config = dict(
    num_hidden_layers=20,
    hidden_size=640,
    num_attention_heads=10,
    num_key_value_heads=10,
    head_dim=64,
    intermediate_size=1728,
    vocab_size=8192,
    hidden_act='swiglu',
    norm='rmsnorm',
    norm_place='pre',
    norm_eps=1e-05,
    positions='rope',
    rope_theta=30000.0,
    rope_fraction=1.0,
    qk_norm=False,
    attn_scale=0.125,
    bias='none',
    tie_word_embeddings=False,
    parallel_block=False,
    init='trunc',
    init_std_qkv=0.0148,
    init_std_o=0.0,
    init_std_up=0.0148,
    init_std_down=0.0,
    optimizer='muon_variant',
    learning_rate=0.00138,
    beta1=0.93,
    weight_decay=0.22,
    lr_head=0.00541,
    max_grad_norm=2.0,
    warmup_steps=200,
    schedule='wsd',
    decay_fraction=0.85,
    decay_shape='linear',
    final_lr_fraction=0.0,
    batch_tokens=131072,
    max_seq_len=512,
    doc_mask=True,
    train_tokens=834900000,
    max_steps=6370,
    dataset='wikipedia_en',
)
MLP neurons of a small language model. Each row is named by its layer, matrix (gate and up: input weights; down: output weights) and neuron, and shows model dimensions 320-575. Each number is 128 + 24 x the weight over its row's rms, rounded and kept within 0 to 255. Numbers have three digits each. A neuron's up and down rows have the sign that makes its largest values positive.
After each neuron's rows, "fires after" lists the tokens most often just before its 100 highest values on Wikipedia text that the model never trained on.

L4.gate1185:106131147133102103136136094110142135108135098128123091140171155130110126112149072137084115078091144130106141120104114116097125135108176179137115133161136129117166114106108137143150128127094124107138175112137115154073131120091093137156145125125162115139106076132139156085183140135117097064114088122149099124116116113155127119124053129178099070180117143084129208146128148148118148172142113085126160105137167129107105142146117128107118089116146178103156154094155120106121140145119126122132139100120122060120140166136151107150120127117158129158124132103120142119109144160161123130149152130164122162127136137082138117108097137147113135174126142141146112119124132156140104132104124114141148146153150117168134111109085104139131123153176145137112135104144127136073132141093144
L4.up1185:114133142113085117171145122163128124124128121145142133137135165142106123112127121139103078143100105139152129104119123129106145119117164118151119115144124108174072128115167090110126149126107175160110131121153127143087117099156127154155115129126124104151101098121096110113117114103096132145119124151173111102063104145148133111133122148082138156121118145111097140132115148138156146160153119133109120091175143175115090136104102121126098120144131086115142127130124147154144144126101092164133142166096128099154123178142133076155121134109121110128152103103130149129140156116116126124154158150180132109146162135111154136120146128110103127144125153117106130150104131137116125105139086126125132094117147150106179092131070120152117125141186112145144143086097155148113114116100135
L4.down1185:130096112099156119156138149151132146089108102127160162130128117098120133153142115124156159118101156159145121119146121155137135142109113153133138181129104131100141110148109156166140163133119158115163100170143139150128150151166164132152091105123125109131162143124142156121194129100075106130135159111125114155130120116134120154110153110171126131114115129145156087145128140107169100131088118133115121164143126157154129134097125149122122141140103146088150135084153111108106115140111138132127140158125121185112147093116129146175129137162136175100124129111150121142134100121148109134095145099176109143131126151110158123109139116100132071095121117112150132121164127082162082161167115120117106140098144095146139146118099158127106205067123118134121105140093095119164130137107131
fires after: "s", "com", "-", "se", " S"

L4.gate1408:119131127159158123135150194133106146135096163096151099098182147129141123098124113088138093151124141092083119142115122103120157104128181113133152153114135183177128136106105133140117102104136151156099132091091114155127124115182113176131188133090163105092106141120074114104118105138157109158103097114128150129157091115105123124101070128179174129129151139101099143156098108082075092102128147145116140146127156140131153124114092149116100132170158099142115119144135113155155162153131149134141082147143141091145095156121126118124144123168120165110131115119136133146137108138137063119138133066128102171131150089153134153142152114119136124165131095131153121098118133145111156141109160149156110139122136125115120087152135157136120090153088118119102142088158101153128116090152128
L4.up1408:114155128115138153151119133134107093182144133116104158140147168110126143134089103144121143131124147136147054115165095138136127149143192121111123114138072117103118176069137103163114099102099134143095099116127109111108116087125108170147136111111133126142114110125118151081127114130127110152109131078145112128162122131107171149105079115111145130144151109096163111102105136157110151166167115118151116152169114118117129076138082093123128131116161146160120169096140135112132149152145087090097140146111095134072109123132136101088149092107164169109110136098125116105129174138154151117098161154158098099151167123137111101147128174099133122124084090122124135156107117173124099113129103117084142132090153143138147124167122152130135156142127129113149148110098134155133160118111106
L4.down1408:068136101121123142140149098129114154092121063131136173113129114125085123157121165132121140152099087149143117131157109152110140131142099091123119141162154113141102148111148118175167113174124080116096117120155152128139084135104145115126096090139156150130123116133153144131122109097127118081114141107114110103152126137111129155143154153095085151153143162085150163098163116098139107110114106120156188147087140142078082167133146116131171133122135140116104143144146098142162130157140168168147128115159125065181139163090167115135096154127101132112137137155156124118114144080102158159129167116126162111150134114107126116121095171070167128144135144137113112107133158128103128136112136150138092111140108124089102152146115144125145112149109096121144120128151114113126114100139123
fires after: "s", " Pres", "T", " S", "S", "R"

L2.gate629:122134138108103105143120119134129127147128098115098133123150118141142116151153120125142168143107151126138114088117117146151106139108157140165121081100113132128126147110116098201152143102138140170163148173091127068089137096093137140166124188113144128134106098106144120122129158137126146135110101127155133160128148127092122164133148105099145090103126125120138123124158145145161120132160120113136144153123132096111117091138112135148116139120125170131145091126079161142138117107109127135111149112148119144108130150160163126128156132094145100110133093144157127126110144106121140136154069141146090124101127099124113131156128124091130123168137135137142130102131104148153123128134099143113167155103132136095084112144154175140134181101132153115124108148099160121126156139118113
L2.up629:144131137104090128155137134138162139135146130108109116133144113134095147128124129134133128140148152131116097067133105107145114157107157129171101122070108147127120147069157061192136129120166153191152132180113103087123156092080151151133151138082134092146098126134131116117159111134116148167103116105151125138134124131091132182128180114083167107088135125143180143125160134132146154106144138111129143137118122132113108090096094109190123168134136160148122119157060151132159120112116093129123156114138110098136117125169116131127144114091112100098173103137155115126112108141155131113121107130133113118121157105144110136126132144106118117149182165144087148134122138145144160140108131155111155138147133150104104105129126155123153156116115142108139134125084165135136169153150128
L2.down629:119107105109139135122157140116127154088193141126145146123128119114108096145109123095125128127097116090181099119122146111083109157107133126122130104103071106089130151141144166155112091144114116167093151173109169145165110109112141142108110164158100117160111079142125111140080125125122109173146123161110146106113164151114150136107058130116113097151091073146164177139168122106157106135144137150147129147117122099151132101157113137109136140115097122099099135174127169141153151082137134153137128173162129089129116123129139131122111120065126118125166172108142123130120077120158102125149106125141118059139117120140111124126149101090124134140119108089124093096118091133105123103077134119131094144109070129136117099170113128129100113126138130137114124103129123143078127104206126
fires after: " ", "==", "-"

L8.gate1564:092096133117124116145109155167100102172184116132142132144151114136111111107114140132123133105115094097120128158147141107103143156140106133106150148158161105139107143133155123139104124168112140095108184167115111100170121149164173106159124113146099136143106132138121141171074128095121112143137123176154139123127124090106137141137146126125134079130120140147147067120143143125118144082154134117126115140129149161107168108122163108117131119144152122114134105133119133179112159147136123111133133160139145096145133167134137197128124098135186132167130112089107140113106128127127143118126125177147113145183146127166127169162145131131146134084143144193158137113157108128090125076142106140125119120168163122100102132112106120127115129089146109129126158078091115125180103121130129
L8.up1564:118143123146134157136135068119101176099127148114211129102125136116136112093073142125126094092100110127112098112187126123113096140109083162178168144102099086136139137121108151160136121135155082137139143131124102122130142102124160143102131159101119114143149134106151096127123118109154097148129154128099122134108117145135123138129149154139168137159152126119118116119107111145150123099141129155179123118110049107138148146133118120106104113145112156203112122113150156107120141115077164116168106110163099128112110100095112135110097153157122135166135122116117124124134051093093146153158146136125107108123107184133131125125116097156134120097087135132174105087132079147122107122105131094140144117123143157190182120130130144110098151132136133137134098128147105154117129166090146
L8.down1564:142117137107144093154147120124077084110138189140091119108158164139154152141099099115161130147143111104102085165075132112118098154097075096104128116124122111128088129188139108155091144118116149108131122139139090118140120146114165142160125158112101094154155187098116105118152118113150126100155092135125166103155108113165121137160104098090140118084145112111142111126167151189112104134086129082142125123119096135133125141129105087128132112140094124105148129109156123121113143102122111116142139112179125147133151142080107132139102093145139155190132126119123125140133154107173145129116086149141112095159145168099124127124171123126134149133074106115120135132119133179108102147150086118102122097113135135160144115124128098168108096121126138131198064113176135196109137098068112
fires after: "\n", ".", "2", "X"

L4.gate1425:134136193127130111135140095096096124145121129120145103174149146105111098114137113115125153118120133127128165112118129144132162161085168136128181156146121110153099140149104113110156102121099108079116155108076098122123143084131104171100118099172177130161168120088141110128147099132154116163141120104143075164144170128113141151152132144101112160096124158133097154154107143162118128141067102149104142147114083096140112091129116116105143175124097161092145158118119143149114126148172135136073105168121132126118121110122158130095147136141108137139101139144114082139114133099110100147159133161119131107105111111130130127166103138111142087164106096113127137111138094153132125147159135126101141152118144126127114137113140107136136124115091134112150100157121106133158127112134116
L4.up1425:100132122097121064113145164143119126094102119131141152132087118117136146131154139177150153106135128087101124130114124133130082159126119100122086088133146117097124129095109151165056120174099164140128170092112107129131133119121099150116143118096135121092098158171114118123112150146100157116148134079134142126142136136141137117140137119145114140126098143111137083142130136107125146113129095097108165141119168157146103129142135119130131132117119122139143109107144132200139097088171116133132118128124085098133161144102125116154108118112117162097112147138144099086162119148088189088122143144118097156165146137132162159101120099155131131150155128104127172107102122107180110141120152119132125183136125116128125120123140119141136083134166128092077166103208093125139155096123141
L4.down1425:100103107101127107144154123129099139104138116145130140076122130138171140113173140132099144154091136157074129082131096145112117156138131129130102100122137107108127117059130154140132100122113131151165108160148139119116137174114136099148098150131141151138107114090110163150156103142140110110181133109167111157169123136135156106111157098108101141165102153128110157143166092128157099122121112134114140108136152154149128119159146136132105121119168152138180122145109148154170121097148127160105145150114110131152126170106164132169126140128103110097104179137144133143152129111117145108111131153139140131117122125166106154122132165142119128110092125080093125097150092085119092155144168140104112100090140109148072120117169100141121104157133128133143146110121122137125171127111169
fires after: ".", "in", "don", "\n", " con", " in"

L8.gate1315:112122121126140158107105148151149110111134128107147098099150115142102127115184129147092105112123157115097097122125103124107139117134122182124104116137136111127164118137135179146131100087116141089118125085128118169171146143096144081142112112136155169135149122135102121140115162147101124129107131120084106147098158120122133165125151154133162142115167122137086132123143141124125128103159131161153103131106125159129150120133135159105139168177129132110098156146147149138154109127082133111134084095159077135120120145089133159118154148128112145150064115103108138113133137162088071138158121146106094120138127134130130138064073106158125136172137146114097146135125128126121123172103104164146126141128142135103104152147074154121149123059091110128146162121130110142119155114119111
L8.up1315:149088108100127100131135119165115110134149104115134160119109164154144137130153173126146139133133138155146123103164141149149122123107097146125152094167152075141166135137171137149119101148126119096121141133133143121126152152141143121138103146108143143174171152120108111146128132092106152089082146101138130094169140095098146141125133130099173105075144143095130105127079137166109123104163146191170077137114097145114123108118136150117125160153091099083112172122148131105110120123122172131147103109160124162179118145121130127146121140099105159140121156160124088162113058134114113129151155142111137118062136146163077098154104147127086076124125130074116123114119122152158127131117136101122110094161133088080107140141088143107113109130111135149167127113114062087104117120094124
L8.down1315:121103160107122123121103140113125136085136172140126116134143145164141128128118104148124108078127135129115123150129077152118142137126110134093131100128116084144131138120132106212139124065119160127102116144131114117131158154140147069166125109135159141147206144106086143134114138127125097100115122129142104138155117101096126123125154116162107170108122149107137071130112131193149105150130105184161064110107147159125124133142119083175126172118122159138098125070154116163146106127134145163124119159145132152136137105082159157173144118115142163106113125145115134104145139108072130145146134150134107123119107143139107150110110159162102126125086130154095166111115109127106156039113116158113137139160107112120125141116121134080179143120080118103140126161114122077142117122120114
fires after: ".", "\".", ")."

L2.gate14:129148116105129135143128122084103131122119124101157129107124136162148114123128141134115116155113134139155153147109147123096104137106106119137090104132128179119095104138115106173119093112131111095121109110082141138147136076090111107146135153128120098165118112136138126114121105111120127072095079130140085129140099108105150158115183177093124131124113088106074177113087127120108100131149143090088120095075139125084137108127171106141063130112113136164168088146103123111110196131143100129141121109175112147105104168140116088170126120117110143149172125092137140151123125165117093112125142154143132121134109159123110149155126121140122151082128143163117126108122119133144158118163091118112099128132180138141131108113110130168104139089147136146124105123117178136137088127134136
L2.up14:159139142142124116090150128129118098132144098076163122130147116128151148152153153157159151146149131107160159078147124130084113104102128100085150102151141156115107105132126130141127145125140152112114130174104120138111116122158137122128144099135134095147119093119150163108124164082132079112122111109122136111118102127163124162161145141113133129128164163148067129107129153141122135126117126119115109137108132135120088114130127148080112151119124162150157131139124142131155138094124120142115125131178157138169135161163183103149186091135134136138148112123128088112113114054107175131131105127112124107150125142076110139151095166113146137141115148111114166107161068151144150135142115138158125110150111116133125092111136143151174191122126138158133189149085138139135130116125182
L2.down14:157123084133144106080144125144165131149099090142123108066118117101112123119129130115156131143128125139148174147116140107123079099119201118080121094105059055087119142113155144143147118103119125113128133149111134125112124108124147162134111097157110139136114156161128140148137079131141182145131106097145146106091099079109130121184127134110118071133117132150103168141138127139120080146105125191143094126152149156142115085148119138135187130129109146135145111127086132121127151128140131170167118136130156137111152147165148134093143119110119146116110118139134126136109089138134177161150097104119102079168139122162107135113138130140114138132116123088140148116146107105158090157146128141125125133156107123154108099078099108139141172120134154137109177139171119149126138102111148
fires after: "-", "–", " ", "fa"

L2.gate1067:096082103130148122123179158190166100169101120137166125118126121146107093126135079106149154124115124126119159138115185134163108160120135133142110135088127118158141134146129107186158105089114174134141100137108195148147141078092047114144154129111172125135080105124103162151145143099134124110109097108097086120133117098090129120131121144167130112163142118113128112134131098148119119108109116110151115116123118137071152118163082125130117113217106133132131104122116142126125086133133161183134100144127087131151148112092122141156172169124147143113121127119127100108114116144100121104142118130115137133109125142119086149108118156147110099093119105123129138134135127095140138154149121104110130130079102124147135127153139194137115144106159131079177138143104134121091136110111118
L2.up1067:127143102089136151109139173134119145128088101108119119152134156124103115134102123106138133156147138169112161145145140144165115118110155150137154169115140144131170151120140109121148122130097162117138157152111150165135157106170089133127169096096113115114093074076130145132128151125146140102139089136116120126188101110082164129128107122143145100143120142164104095150156138131170110085122143135137109097106129157112104113145108119113146134187120136136118086110187166134118130145128130182120096126139141103166162116124124104127165130163123114108132118136115107107132128164139100076155078117099125152156125148129109124127150192144100103183157137133129122163096139128111132111099117121155119102123108161144152130133159147137147132168123182084143111161125132158100157108078155
L2.down1067:113135120124171130125127123169099105096113104130136152124147093124073134121170082104161147138133127148177153129083177148124104147150104103146096127084134122131144139126123121138177108134141127119137110166124131118155123105139082121131183153141142108125111149116143197139121127124128114113152108074125149113128121106075074132104140146158089106146147108151149146092086140128137118106175119129131064098109125158144124123190127150117119121163091149112193077153109122153132140122100172138151158134154119130152127158086128097159126126136101142100129116141108109120159105163137139113179127111129101131151091129117112094159124120107136143112142096096092122115103148113162135083130153131150096114107111119142174158144110152137133111125169147089100127185102133107101134167076167
fires after: " ", " the"

L2.gate740:100167163132159092112117183123113084107151113110142123113136133101117127162126130127130107108147156104156169157143132134105103094109123122127111123142167123129135148167137125134074158181122122104088138105112117122165097111156095122132112134145127121147131109136112145112105163133160159072155115109101118097152105108126131147140103110138119115175170098094142181104115099113129103122145150126093078112131111108118112144126130091165143134096078138121118101100146146116128126106161136124112126096109139139117104089097123133105153135131090142157145122128144174125126109114151156173097121128097163112123124115139169137125144140170115107157110138098125137090152096113136145107114141067117111179108130151133108111103140137098110125145158111100133153138117152130140082134141115
L2.up740:131108085130112159118158128116166197134101185174137086145112122148158128147140162136120146125167124138141075111120114153154161177126128132087206113106082150130107119077136156131165120126108152108133138102112136096115128144096137095149156125102116145111164120131165126152111128106146134116110079157170136149163128161148127154129138133139129088102079185157129109146125142113120122163134107112137138152137139159139131137098087127108134112102144097133139155137109106097145109110114127120138140131149164111159196180150141124142108108168135151122084099119119114118138105175111127129138078139131089113133148156103108117121096093097149160134125135129111133137118105123163140118104113131136149097122064101142133132101131130152146093129113168121139119161169110128152149107113117
L2.down740:129138108102149138112122175136111140131137127130130130124125144128147124135183151134134073113141168118141176146124113158130129102114115142112114116133122113137141173160151149156156111133151153126165144113095164125163125167131083171107105079106126117134118072123104131135114144110123111167139113101156127142128136166143142127139117117101079119202131109134097099145097145121141090135141097137145149102135114167134112153090099113118110112117121135141144122137137163129119108112138066104102121144153163126118132109103120182105167116153136121147114154078125121143135093104150115129106089137118138119145150123138109093129137125096104127142107143181138157137116092125169110157147117095131147147120105142154068098122126190124113100149151138140111146168167114142099136139087136
fires after: "\n"

L8.gate1401:114112102125132163119134130143141181122168137102157147118144152165132188111148143097077126101083150157159150095115100116121097125119160122098121154131083131109160129134123117112150150071145097180168129101126114139139143114107136092130123124140184130127127120159098130145076159141107148115125108098135116105101172135178097134136121158143124132099131125114119115092117120129112122146134119128071068130141135121176152161090133091102116127134132154113078154185117141147139112143100147113133144120156133138073155173136071128114129138137162140143124139112108157138119117132099159144076116125093093106127123184128147153103121151120140134148147112102134139124174097161186136107133100124140101136094109166111137152134137097098152146126141113138137129128115145118117140119139162
L8.up1401:152105098127088155119120088165140145115150132099132134171124122121101129141135105127109115110104141143140144156095131137119178128127147112116138154125124175115152107146089111094168116109156140168132110151127132128162124148130165093117127111143201127118124123123134129089104126124140170122128142098126084115128150136120113103158172135096114084086118095104136115103126133112159097101128169143101115041142153153120081103161129119118079110140132146147095130106188128126147119136096137109123096094174092106075188185143124147125166132124109134122150129135111143137125151099112105113140129140116147159110133137133178170140146121156093137107134134119139151159148145110125139106140138128154098112158121167136103128116142104091167127086124105127156127103131138140094153118126109
L8.down1401:073108138065080153084100148084125112155166168139090151122094176130120122111148111129136151091120104136136086104118069107135125146128131141144100103139090102121162105106137142138149147128121158115110134149134076130129131081168146103142107088156137137144128135129089146138105136146097110116137114151149143089076164102105136107152127109110138115159159143121125101141163146113118132127144141099105137125167112090134140157143109106101121107098127148170135137121169144149106123169150105107138120121151115158155125173173127084177106128126143126113114096149131098145132120170114052160126116138133128138103110182159150144100098116160134088119102132123103142117174126142116180122152145134104140133105148108082143149152161125139144134103151133125143136130094110139163149123103152
fires after: ".", "'", "–", "\".", ")."

L4.gate606:101141092115101155123147108141128100154093127136154131152142117110145122098123126144105103156082129098150164103159098159144113149137131135141133152170161095104129113135122109117138104131133104138143145124176109105138122107128193124118144071129149152125115099126112103092115124142166159094087118118125085143079119137137152132127137128138202144140085113111093117120165116109125139092106130191101147125133130157125145108142154128133125081167122153120144110163099148127130126143135146138127149088140170076107094144186103116141157116120124134123123103113130133118130124145136107140131123112127134081129124168111092096121095149147136141151112113112183162123132121166141120117184127114128113140094160135106186127134095113107112122130096131114094085122152105135102118149142094
L4.up606:141154096143113142152111094163117069110119148144119129122143118167139133149142102128163120134154165112147157147121175130177105152128138141152153133159117092135137147108172099101107119165118141111111118077085101136112152138128110145164178107081092106162175106133160149133118101138166160112109129125126141117144117109139149094054128119141133156083155136119143091130127149144095114108120136144121144143122084121129109162152135105118151145144203093100141136121126100130134094086105127089128126112159156159081139166141152142116108127184130117070141080126141101125107147143164110107116172129115126125093125096065085137150122123130087109109122128105128100167170120116152122120143135133134129116134071133146103105130118121133110119135149147114122092108128154103120129156120095
L4.down606:110135118125156132153144113141126177145163134116108066129108131130135122113131104106150140134083126118110161108137103144115147098115148124093143199139174136162168136082119111090117151130147139162111110197117109139134136135101140144134115134157120108131126143073085141116125111142100091090124111105148112131094129127167108139124140144099141094146140132129056146103140159099127112138131118117131107115108119117133140148120131129134088141185108132139165143147079119126095143149116107137095142132107147089146087114097097163174101128098161138115160135141128135079118076159077126149165086084150121113085119135100129118100120097148108151172148133113130163096136145181079142136144058157147118149124116118164154178116102095149112095115128147132147147119097109135123126078129107
fires after: " (", "-", " un", "–", " \""

L2.gate943:108175108118111135095121149131123164127082174108131121153173167128100128113118129111151093106092092135127093164122103113110154120131130132146124136185134148118108106162090128122089121130139150118124114170126157084123102122129099147130160161125096119112138151150154170160093150119129149133144136167157201133155109115146112088122099138147147108140112124100118141113150133123114112125140148140141150112145131136100146114107094109108099118151144090130130163133125152107138219102115144145126133149120119132157119157126143118143094198146079139104107138127102121127144127140151083127217218126123107132126102095108172111165126103137153160129099123081137126142152093191159145134142157126144150133117104110102127071125129171136105138142136123145116134109165134158146163096116128
L2.up943:129116069112093118158135123105114139135108182177121133144060183113105114142131100121110128129116143137139140166110161135139155106166112122124154142147146162138143114133115174111162101135106101114111123138142158118128097144125140080115086102149123095124119107149113112165103129152096106129136105170164125119130134135139153099133137162149086183147151128073169100145185168127128144160113130111146162176122111127147111116113129112082105181140138131083092141120080107121064173106189127128122091140126109085126120123170158119144138129125101140131129126094075103138156122137178139139096128132182110146142121094134074104173113089081155156135124122105159155128122122122120121139133113145115126120143145129127129102130153116142111112101153110114153148079114142124105177097077119
L2.down943:108113123117126169152087114147119121128136089153095134129126165176126109104184123122149119145118135102148111192115164105140152131118142137128145140143135095159155107131126109111126103125107136122096136068139127113088090108130143112149081169108128122151100126121120132159143142170136117102149153151138124120137144100078083150162100153114114150121139154105130165133122104088154144126112159133134122159119089165121129119153189139120133117125111159082152079149142130123107112157137138119154119080103126111136143097114157148166177136108108126156145124126159129145144141149127144093089110081129108128166108186154113158168096120128118120145145157115124129121139123095131136122143155109144117123061149139122143129112102164145115098118115173124137102129117171093143148116137143
fires after: ",", ":", "1", "0", "s"

L2.gate1252:125142091191176098076132124148124133149128114142149186124088128146114119109111103092120091084089153114116131112173141130149139140071152085136107149136129118135100124147111115102173148087133106099165114118189125101144155166142100154125149093114165164125113083117130142137157122171133132122153180117155149134100188188141152121117162091160124105154188142148125163113156124146139104133089087138134102165135095098113089084131106153138091089153169188147141130148152168103131118129154177184113116159112100153151132087113135131137122144134122116145135123129099134121115162141150143142126118169123122162167160135139095141135178144130108097087181105095137117179109084136154163132103097144140122080160159142127117139124105130106093099116091116122146148126150141135045143144125125
L2.up1252:095135130138127135137140166162130132119122121100144142127114151108152088123157113111115126115171158130156151126149136151148118124144160088108135083129128135085104173088121097142101129100151122093159148140121124143130124130154137105145124089115134122134134143156116117139139121188128126100092140126082156132117131120158151137161141119127135149140138104177163093152163107127148161141119113146136138113132103171160146142142119137149109119191122136114124125130152159146052119130096134160131111124133119060126115098158129084173118091096153150111130096153171183153105149149162148130136106128134152148157106114162109116123129194161124112121127096200126139120149121123118128097146127098138094138126156136105137097125097124156139119148149147135100132170102112093099187145143085
L2.down1252:165103062140133142149125123152131146152119088163129143109112122094133125148103160113177194101109152123120098097132098133157097109153136125170074155146137090128124129138127157079076177150097159140088104129123143150127106122124146120120132132134142164104089140137137123148116168112126150139145117114104103119162102114105145143132129141110118144133128132137152150150143142135121154142112099094123094164107133127106118120133093146118135112115147085170122128113123148142121161122118135139110121105148102138104111111123131128137125122177162169121124159146167104150184150161129099132145096110068158168102151137131151096116091150128166108149101078123093112171114114106192126177139098119123060162148109139115163151100136154102152120145092154116151124144107104081129121125091098
fires after: " to", " would", " ", " Ti", " had", " govern"

L8.gate586:155162139112142108116118110133085115116099174090098125099147117139175116118138156173146157159110126137145101142104128110119162135162122115100150111090144133126097128123085152116142130081138126066149137128102085148060113112076112137133121157121114140145087123146132156116164165112144100151124157126106154135164128154133127147153129143172091150138103126074148168172178115135121155099126135165139097139154151141132094140088143126101110132141107134119107116116104114135101117105090136162106147181100137113178090128149108092172109147189136112200161127138105104104105132104123120111114150135149114088125137144123126080125133066115148093132116135106117160114126125092103153110125097134118095147163115132158126152098119158153140124143111150134117173141087104115146140107142116
L8.up586:150111095117111138120111147096157159128116112155147115155153128175149118117157127108120148122131113138090143119097112109122133136111108122104143111109077129137123115103116138105121119183156120149174147177122129084129134126133150119119129135129110163113148147099103113133110126102128062142139130121127129110120178109132144124111106144150122102147058129111150122110127113142139151104120111091160072123141119177135120061145108128114115146134063111103131184139131134146156137094111142124138149100099105124108127141106133100186143135103123117110143096127083121114203113131098105135120085098106120161148121134124157138088118142119092119123120139141120116125157133085082153143111098108151116125117172145143130108158166170107129117079119149103156135094161146113147108144133125
L8.down586:169155128133106130122138144137110073111149103132113181126155114158071121142129136097121096158135113181134127153093125088137141118136096124113145120126132058163193115112110108121113119109143115181153117144135174095111102179103142113127154134148131128165087142105127176119115124150151113134125121124129131100070145084090087122106110114125144141146151070174128110115131128094145168120105123139093143087127104169126165176157119124074112105108157119108133112168083115187144174177140189159168155107124128118141163127112122127123137128115140138106151115165133130130139099152133186166132143141125142142143125087135121125160103099163120171186120071145118136130081138146173120139113139131145122110140148125124129120137143108149143146112125137111124150127128146112174117120182112
fires after: "′", ",", ".", ":", "9", "1"

L4.gate1022:083136132178114123143121151126157132157108132133104124144110100135142169128146141100168067099148117132102091122140142120146109146112120129188106170108120114133116141126099161124113078100115116130141132139112137128132112111121123113132129078115092125128120139135107148164131126101131107147144124104104121099185138122122117162144150143124159116135146134134147088140118127107123121141123102101079115177120138144155119127141119124113098076175175106132136124104161142100126148138051130123129107159103129153134139108132126092108149156091156125124133153156104140145130135158141090156132134078122125139147167139162121144140114159148152108157106122114116127116116137131123178126120126146124114177105139135095135137135178110107108141147143146130120126127122123149111132097113118
L4.up1022:169129147142146136103143111165105106120148100155167101136182125137161110149161119142109133127141137092073119148067107114161157121145171140087173146147138158093141161132125113133107127107137162148132119111130144103139120128169131099142179097076138101144126132099093150140108133117152152127122128141139096137155127124140122118124109120151107146175053115142130094097140128150123118135136151146123097115114142133145146104102119135112135116145137157076100164096146131115103141126119169119170095137119138117088108162146095117125107134134115156079122140125081099155178129181156127081129097087091145133130160170098129129115153158104154132147154119143141136131108080086088118118141122120116159137125071097139143151130116145097124108096101141141141134131123108115102079098137131
L4.down1022:093105152156102134141142133115056084117096113124136147173189153155111100147123138126092114141167142153146110161143121097106121119128120172117137097114134116129134152108131117136137134123149134107109146126135141126110109100123119101163128128121123116164127130138151144128124152140121099158111136110151102142121161154140131121155142084088081119120142134156153106120124081124155130125133124121106098114127142144078123117106111150112120135134132141115140123123121072176128121150122132102141129144131153155144131127129090139112140162101134107109151124142153141108118111104149123133147134144094161135168108130131074110192108141121159152175151115082112100113123130133138123173134111135099164133088093151124116101097125119127079110186136162113102100137133159125129196134118113
fires after: "s", " Na", "t", "S", " S", " T"

L2.gate1061:129143124138166122128078134153134090118129144163139130121155129131118124137092099150174134112104101165100126101118160138077085122156119070111098156122105214135130152152088150133148132129126117106073123114079108162153135054129096142167130186132125167123144105096089136115137137113168128143115166112128122118111167148137116140186124117156132142115089158089158153128102130117144113131137133137124136138138128151105137158089098143129116147136145109122137175135148131116154123149127163141128131161152099132107141125121112135121126122103140128129135124122106154097159098136123131137129126131122092113108148138140157112169104118119100153113129160139153140111160073100092148157166171138121122123128119149136113108077160150114087111133140132076104141135110172093131094131094129
L2.up1061:120187128155117134115078122145142087134135121136104111153156087127134176086130121144111140126107120153113133116127159125128092100131104103182098156110078183100173137140081149109160141147144117083095126110133121099129123077137153095156055120122132111095127103142124156135121123147201114154147166129128109104182138144132166136166121121142119153119117134094180157099119118136110110130096116096123113150149131123159080100108122145128132150107154084188124186147114151108081122146131177165110133144131122114133125112159098110142109127122151135141130156116120103115122108169151115088109153118135095100124144154133111115166129139125085116130136148153133150089114114095114127139141126155168136147109139142142131105114124161131119165117174095106063169155114148162159084137112093
L2.down1061:125175176156155173108130107129159103168097143139117119087137149144100150153125120126122088142122125116109156141164133133145113093123137123158163101177138172098187103130115119123146148110116126126086137124142084110066172104086115144130164128141115170079085147057115093128065080091121147119105144101136103106131140126115137118152119144158163118134187117104133137108097123089148134119128133119136130171151113143190084162088159128131174106121113173136146117164147137097109111136156108139126131108136136086105092130124105151155134105137139149143110111134140135089150183139082145104158139126096112115120135117155156148136138108108127141100115121110112129125100093096093162157127087111153121172150105134127131149150125169093134125142121159089112148141138152158119170126092135
fires after: "s", "S", "at", "z"

L4.gate416:099126092110159111160169196140171106142125117150153174161158139118119099125164121119117171127113132100133154098137131163119145154144141101106136147155137100135126156116131143094144100156125154127094111115149157147118097111138129116109114126125094092114135107121156174113128137117166138086145117141117131147153135083101124105088136171121152190128131141138088117116144113136125157076127168192080135135148116141130140136107181108130150146136133156161157112155128105110099132104130151150132108107157148148127142113140145170083154136144117125135122152134161128078094128137162120120108130162112072098099196199146119090117126107129180113123155172116118126107166106152137144126126100121151143128159163131174108146132116154105139157137116132108119127114139131098126137115134145
L4.up416:118135133124111097151166123134173143162131118141152134143111134129133147147184110111137104155166112138109150102138170130118092132146122168081121100122127141142143115129114120089119096121119121118123088147133106123207106121084158116129127159128117119159136129087134153137109131114133140087124187129099154130154131108102100097088139130108098159147176126118177118149150104123068117123131170092142102136129133124142135125141132085119077159107124130114110167147095117110142103137129113097149124124104085151123168137142124152114176114137159145132092132077117120149140101126109145142084123089150126112124088120151057112111109123101124161094174117125148139123102106101104071142145155095143105051096105139157135161112083118116147125150080134126130121188125118125114183117133142
L4.down416:125116137127148082046118156154149143159100131103056129105119114132115115142113122129141100131103067118115133121159157143117127157119116158105150095135145127102160110142111118141063115117116135093118141149136160141118156132106129141174142135122126132170175089133114129099167188144149109100131132112074130139098141101118119135116103185111156165177168110114124093123111134129139120137139160121111134113140132181135164141136148152100113133089136122136116118162138113140129103148113096104154140133103097171134163115134122138150114120125153137154116141140142091136156133174138146126128121109160147105101124142153128092125160141135099158144128154113124113089140132122139127175120176070174073150128118101134089122129131147130139135104108083095159107157143148123150154092089113
fires after: " ", " (", " \"", "-"